config.yaml
head_dim: 64
norm_place: "pre"
attn_scale: 0.125
schedule: "wsd"
dataset: "wikipedia_en"
MLP neurons of a small language model. Each row is named by its layer, matrix (down: output weights) and neuron, and shows model dimensions 149-297. Each number is 128 + 32 x the weight over its row's rms, rounded and kept within 0 to 255. Numbers have three digits each. A neuron's up and down rows have the sign that makes its largest values positive.
A block is one neuron, or neurons of one layer that tend to fire together. After each block is what it responds to, as a language model described it from the Wikipedia text at the highest values.

L2.down47:106164126126168124135163147097114079132142078202149102112085085093073147140115235131086118124132146124128095159106077137085121133074171110115127075178061109111120138085155112062154142098122128153141106121167133112167113162113152108181170108141148121140155090174099109121156202129161149094000157151121079152071049116155169152105162125087146123131158135178112054115154204176185144122116132102145104082134141106106120153133122120143093153104114141140
L2.down237:155145151111163081102201116123162110109120164104184100127086171160136097089120123111142125115110133151089109124135113189126184175157162138139181117134114153182082161184099094100106169146148142143097102147118130138151148121141153175151163115118141112114146106098177098178149137202127161107138111096127120125162145100191152089171136137027205103092107101103107046160169126229149151174080131120134108159143091137121143161124120135093122059086133140113
L2.down283:104046098111087153184121137102154113139102122152133167161179136171113140100125150163093082179147160122111119143117137161119154075164146135156106108137052104197083135147162180176114159139166147123098108113143137119176176115101120077219097157161122103109105151189101115181141134159124147135133120091094057093061051119162086131177116120088212114152114107100096120195101152179120070187116162169114103128150177119113163092126095131146076094106111126132
L2.down501:142111118153101079104103125128136163133124136118096116100091163113148080071156098097089053133162135132148119104123149131141070096095127089160164106145077101130129183177122146154128103149120074099146105174169134116169126184145154129202128127173148178158074099115139187087122200108166106108107136144111089182131103194099100172094157098139101150133090167172174108143105160147062149124114152149108123105133126114101137103126121141192136173064082125125
L2.down588:132145166152120160155122151141133143121161142167144118125115086100107147106167141104163112208142073166160138120107118155218140151150158117117035164123092123127140133117084132110073184118130107154150108146148112107156133138115190165151140141145113127154135124104103150094131130136164118142193134116091128131066153091152126130108112115148114040105100067154148158110139160101135079123109135119138137100186132096118128128157194131160083116118137162114
L2.down631:081062096110111072111130167150165083151140112045137143131146157104130173120096158142132117103160127162178153125106219133118206128153104162179116119126160125098106136117105141117128111131150093085094124152137113137112194163142147154175140067143150117125123118098132127148132105152167169127135136102106091137111105079093161142097112180104110121101059066146094123157170144139106157146081190133192082119148147066131108166091155101143111102167158128124
L2.down642:101131160173126108159132121180120101096162172052121161128158111131054186146111059124115147110115178124101162158114108112118118152114144059164084064128162076171119168119110126089070129139126088122116101078046114162130154143108097130077093171087134086123142149119123094176138161169140142108255142124192177144152162131103117159205109072114127157163154149136108088097152130137112188172084152147137118147093106147144054124123130179098134111146176126119
L2.down676:132132113102162149065157123079141161108196044118145128084176077164106140169167200130106130161158082132139117198088126112106142229138135129159132090136094101170122145162151106125152158164115141161192122108175130123192144157087060145208129052123169135099155121149116153128180135176090145140224091097119190122137134136139195174099180193118091144156180122131108103138054157145149101141123135158098147119113136196129103105194133119149131046132153115101
L2.down723:100147157138142207153146115172152153169110133175142146160173124143096148110159157130116145093138132135098147094134128155125159096145121166151122125163145112128146149139114203095172132082112142113099104177137117139135105115073128088076096107087139155199180112162103128142141144109156108123067126145145134096066123156126132120195106097081141141156176086129086184092121069148152092128150165119205153128055142126117155139137094102120154161107201105162
L2.down737:131139165115102111110092126104106153147100141134107107113145148139121128121183149184129078176153087100100124169102149155103096078082140163151181125089099088176133111122052173128144118069148195134121133167169162119109124115166145124157152123127126173157139222172119119189118107180128105141205106165122070120121086050154118146140169149177181115122170090102147169164165185079109138155123110121057116143092126137123225148071133110158158153165162146144
L2.down821:090189135127166081167178148124135101092079096164139114140098142114159131131174134065116128199173136116137154110136110108140166095145173129076074098119185136118081159114078095105112141103118155113190091126180110104139087136095152114196122102061116154151086158141143123177102102142168096098097134137158115151143179131142113112102138115141165134097163148137030115193143164100123117170127114134151069117210134106150119085149145097125191151117073085120
L2.down897:124130091213112086091124177166197113196115145117122168128122152135113110171082049121122114155115131147099104159118136112113180130101100168136188061119188150139127125156111109158154174161131121127121142108078164141154227121133146098168084111091130122201180203087120124144154161167129160130186150090109128134155106107174156095072150140157136085099067183095081142116110139158081173151148109120098126115131053136112075162147102169133160043120058179118
L2.down958:083125125141140129175098170105156145143134206139111081133107080084072068182139177166147131140156162133121169123185124157103092153139152134109110125127144152114168139116108166164144092089103122159110145150102123151153136104128130126161124217082111162133107173206112160121131144105104110086007147111071090157130120161109119115130127072132135174133153112120091130168129118144088090152130138133165158115127132100095088137147127191138190146093094148173
L2.down1059:154086142154122115141081129167159138070209116115114121066094120121154129140137148046139142067138104168167114111106176178111118101120092097124093135140112156171110114168130143149140125135187128121111142105137130067153098117147164165212134130140145106124172087111181087081107125146090086107091110082180148119113093152130137149082143182138096116175182164172129076178154148146109178124116159153145146120133138131096124157147156162108142151106098111077
L2.down1070:124197133161116087147084135109140131075101178132069162110144131109149146103113174223074110124128154112144079155105079162150132085159166160123133151195133137134155096120158160175138153140129102078105158147080088150181158094126080102127135132078103108113124137134075145141104102139106166121077131125122077146192117143104121114121117191083130129121107153143121179112143120174082139194187053161129117103139120142080151183066119139107113162102137134101
L2.down1304:113100123138093102162111116096131110135160140144162141136100089179122175156122161166163141088142083172149145167126166190154119117166168142150143144124074161129130192169143094076118165092139159174117139215119104134117167076116098117154118072130153156136191153167127133071133130129111084073068160168086130088085093190086128147094116118149152143152153067174129138142161145156124110115127170145122073119135129083094081172121062112151102125127157180143
Capital letter word-starts

L3.down1181:175207167110139139142103137137187153092150110115156156075070142132138136128137100135160080162177134132196156175150096112157118193154179151126139098055097117162140124116108122070130141137117178166150103171156111114115139077152129070110148060134113186128116157124147140164068095105095095112004091175082125180123105176091196156100136092090118123116122080134152152121109137141139141153155084117156133128134127170093117126140180141163125092097140095128
Word-initial capital U

L4.down733:135139150124106088132115140092140149099120151104125112130106068128077107093107118132149080167118194145178126118113141142087132100104128168134108134077119114099158106169122100118139148069156171106123121144096168148139111114109125059151168165195135116141128159114082170130170099157134174140104144118109076137150074084106178118126154105095148111135146145208116089100122147097120138166091068147107132167159120153135124131171132068147101129149142169175
L4.down838:114129169173136076105181139169152108158150120140098158141083115193137151094099105103187104069101097174164105107085075086137166164073160120108075133101115086130161145123154107100111184146114156065147123111119090051118120119173127089113120141134147131166115119072110110161123167109156150123198118112132124081162161107071099080119157154171139105115146096143144168141169176161111095126100093156113138144121139112134122075128130108120094156144051121085
L4.down1003:114130155111087132097112147124125130101160134134149141154170123158110104126132030159131177111125062151133149058179109140111168117138145079149112113120155139149126105165133110142100211124153127121122164073085106086088133057151103068162154139155183156185122149106104208158103088150163172116153115131083107155077190057117094136103119103061143092185135119102138116090166131117157058164114107141200163082140143136089149139096163091165129178156161109122
L4.down1144:134089096102091078142104153150086102155116087102110101118150090105081102142140109118157164134168130169104106091124169101097074075131144120167151042164113106131149100157113147159106156073099087073143156131186145120129162176145125156117127143164097100103107114144070118147132147119110088100220100118090121135147083086150151156036151070073096133172149117151106132158104113166143086103081175107106104108148184157075138172113088065086112119134076152045
Numbers in stats tables

L4.down370:136108172164122072132158165130238154099169086128095163124146118124119116147089120127104141175139089110175133151126135125178134084075116170151074121139182174084158128098138124183150087187126117135162161096105094158112156126135151151128132139144163155114148127105140118104172164138098217105162177147142125130131180098122185166130151119115146091130083134150108096119177134194151175140118160199131139109115112101099164126131057100155112156156127128152
L4.down377:157169124117103146101096105156122114153087105105144208136079142098067154124149135206028135092132114116129041142107190121127136109157113089120094129101104075110094132131086072068114165139109106142118130115146141123111128100179095162174165095142130121120083140099086100091141104112106158164067144127143101064147086130048097113154118139164138197110089180110120170094114122145110153155083140064169096121103049183149178106125127105158167151088125131051
L4.down832:105143191201121105092134122126116092166197150146094128093113163072116138198150141145150147145116087083113070102092148120165147097147085119115120134152144107162145148116133140132138135104144127110101130102183194133142175124120159161125154162131111170147066182148100084180133138095151149157187105092063063109103107116131157113117175167140154151141015153155133195101108164187165173137181145115147192102101106138173109174141145119183113097086154086165
L4.down1195:114102126077123162185132142084119103171099087125150214143148129137153093112142097098113151097113123195125088176079147101122129132142158193152112130141088149154168140113078118161108131135122111147053147111159068178135146177115099136128127099112152144120120134071100122116116156103165117102207076140142086134121083134167135107121216136124122116085146101151064140040101143123094095135112135108189151124143151113136119132103162088098105155117132104101
Word-initial capital fragments

L2.down56:100144097170164155119095141168074138086136121123193133128155146171116139159160139106092195116090139144109104114066120101125123198125156110090122120088113123181095122073134107160102108121156172134144115120149115067145166191099131119108118184114152125170159123171126102151090086139053150102079130117082064105103072159169071163070117105128128067153103095184157151086163155146162133111158128171119152112089177131118115135163169129192128100106081095167
L2.down128:134141145123142136160129147129130173110162085145094119136074110131076151111162118131108083134135116104090159130135091101134139190137147124138099152137054119183099065103108146075165137143117156179111142100136080183136139146186086099160160119108179089106149180131117166130115145114093111135000136112076162146151104149162116126106139111119116076127119072119121125124097143145155147077083157098137151182130117130160114155107122203156146113110179145095
L2.down221:117119148155202113084115124127071099124170172083148091120094184175145221099157197118119126135172138077121213104132110111139050121114143126152162131126175106119113078122102171119150174073202161154097147150111151084147099142081146184151150078092162143062162122120098146115140067124117094105058196084172120176140151096148167133197097109159112116140098129122154142121171106113104110066103154141111113098115097123175135134152129125169100151090188135140
L2.down259:148111201127115065151124135143134117119159149176137097130142077142141172144102161096160194147121143139105103191125139176144171143115170186086190163149104084150165141124109182147101124118110134190144133167135100093154147126156148148110062072118233133151135149142137106132120145113134113153221159082166136122078089116134155122093175133168225140131121111120153158092110076128088144119106103146164084140138064141137145116188125122035142071104153079104
L2.down403:127164155103169163153167108170095081119087138154145112138103174127153179098113108115115146131115129120168116100042236133083135174166113087093116153172175106154097123166105144180153172179156151173144167154131154075121159092145166160054113132134141049106086095118079103117150113161142106113127154138142136181095118166145149128097138113073112161137138222120131080070145114129122111064121093189138163112137124144186140072145097128175063209103135105139
L2.down424:096137164126116153126157111104139173162124118106174146138092048071130162126121166150180160128108102117122120173084113133106154171100070122148087195157139082116137144108167111110164167065146105183118122166103156221122094152154087113122072150100078145120117138142068140086119094163138070196027160161149143135113092152050165144116096167127207176166083154120100133091123052100104155123183105115167111107139145163180154112134147096150061123168149130135
L2.down509:133093147151144117085125150079123106169145101148070112119199111135109132162104175120161105154119075170191092157125120154087131182133137075085110151152149077163110122151122137140172113070153124105189147098101122127099140169138080092183104081093152139129180103087138130110189129084147140099140171178086136111148057184147088188111198179133109138138152111083106118131159085168063138161126119159139167129099131132126066107083108186128157086151144141085
L2.down567:141128143113105122124143133156124104119199089130122111206127083138156147145111105135156082188100101133109118115130079126119101137067178154119169165097128091152142085100191137146155170123155132171127136097212121117123082167147110137113139045107177154142124111161093202139128135130144109125055136086142132134147145063128134093070097098095114104111090108231155167138170127122117119098135120109142075163140095095158138134129219137142108184132124129089
L2.down599:078156093171092117178119157118123143111179108143171139127133032164107189105153193138126125141163154113152106154151167136158157064154146131184128114097122173128100181110159187193114165131171122196130129179127115133097126139176067144167078123160136121109131160111183189108113118140116126141088150091158118088141081107133170165143146167165122082169119114126133142173154047083150148136110139187141136150137092177177178101169158121172116113133141159098
L2.down820:144135077161161123182143169079110122134145108148131133101118113107175146157139181171112121139138168120115144111161125165110129146168152125087119135124147144167102151087132186173084138055144180138205136138139178116144111156136095174171149097153090110108112157154118093138105067123198128110147151108101128115138168111159143134100126105101107113149107091192116103109178126129144087145112097162176120084119197101091111176181145099146108144162135122115
L2.down1026:173125109104108166132124146072125188065052104134156155077132103112119157140147157149080150079157165097168096112051125111135103109135131104168077108169124113135131085131126125156127136166112094144098115121146064156149100183160141145155150096065191171167118137118118126161115131128084135123033076115139125122129065187138137134150214165109147147103090122129102178152171124148128173100104110128127123044123131090151151141108092136150109058155096155106
L2.down1044:147121126149142094130155177098189102104148125134109174156138141134131091098191207131134134178136116141117147108181099119084098069154123165079104124106129089123089168106135132137170119080157131057107152148078123045093111133132108150222090093207162130086128127133163110146056076156041091167095082147172055155101197110110121090112140093126149107127200135092126127112114134134113145130098127092176110113067121134086132164136156114145114112091163160159
L2.down1051:156112123156133121144189098084164118110124100105159157163117104130114141139095255123133083146119096107122178202150169128153137110118088174159122147110120072164098120118197106085128241131079148129128111120132127115102093157155092158156083122085189149100138210119097143084097106168092063166000149118144145146121068132134149117138114132186175101127159104131132088079150079125128175153095158144159096123106139152164103148114123104118147101149196128167
L2.down1103:158153089119122155174124113110129081107184136115146096194137088151136133194087092100138141099130164087133172087128149118091154151109113102108213143148121108147156115095174207201154133137092117154130114126095122200089125121061136138119112158094162077112148124106116108151091114177156123099153152113104115173132085136080134165133128113131104140133147074088152083092115043159174126095083134139173155078147195067152115136184120101167122154187139073101
L2.down1179:144103122141098173134109156091127108162059125092135091123101097174113112095192183103161137108061085041127108113173137190105098105150121135056165113142108163100075091109142124110152119129149105149188169128154188175153108134087109068154109136158071123106151146105143087019059059085080108195008134090158154107164142142091120100137138151117137124156137079117154141089137157152138155105133135134154083101085166125140156138096155115133122124078219129106
L2.down1182:109147145078085125108089164131168154105150139149066150089153163140151167095108119103134148158126133169090076101092148099113103141107120150074132091124160110117159083107162114162148126104137155112163118104162110093135147107186145085100088154109137077166084162176143096115140091143088125177101161136149133178100128149154140168153108100191105122126139162156152161121085078097121142106120147078096133104069131094150110183139038160099104120182115124127
Sports statistics and sport names

L3.down48:166116139156169132125195136182126161094216122137092101121144075105082063162184126119134186113112047166100137090088117120112165110153140126139170148161151166157130165105133104184152161120136080164112104110096134112160112132125116167082079156108137142169151125111194118153122126094143120155157107103112074083151132145168121129096118099134117100099166142125179131129093074063147072108154181154130131120161128142127118128129111122172126153166100157117
Sports records and tables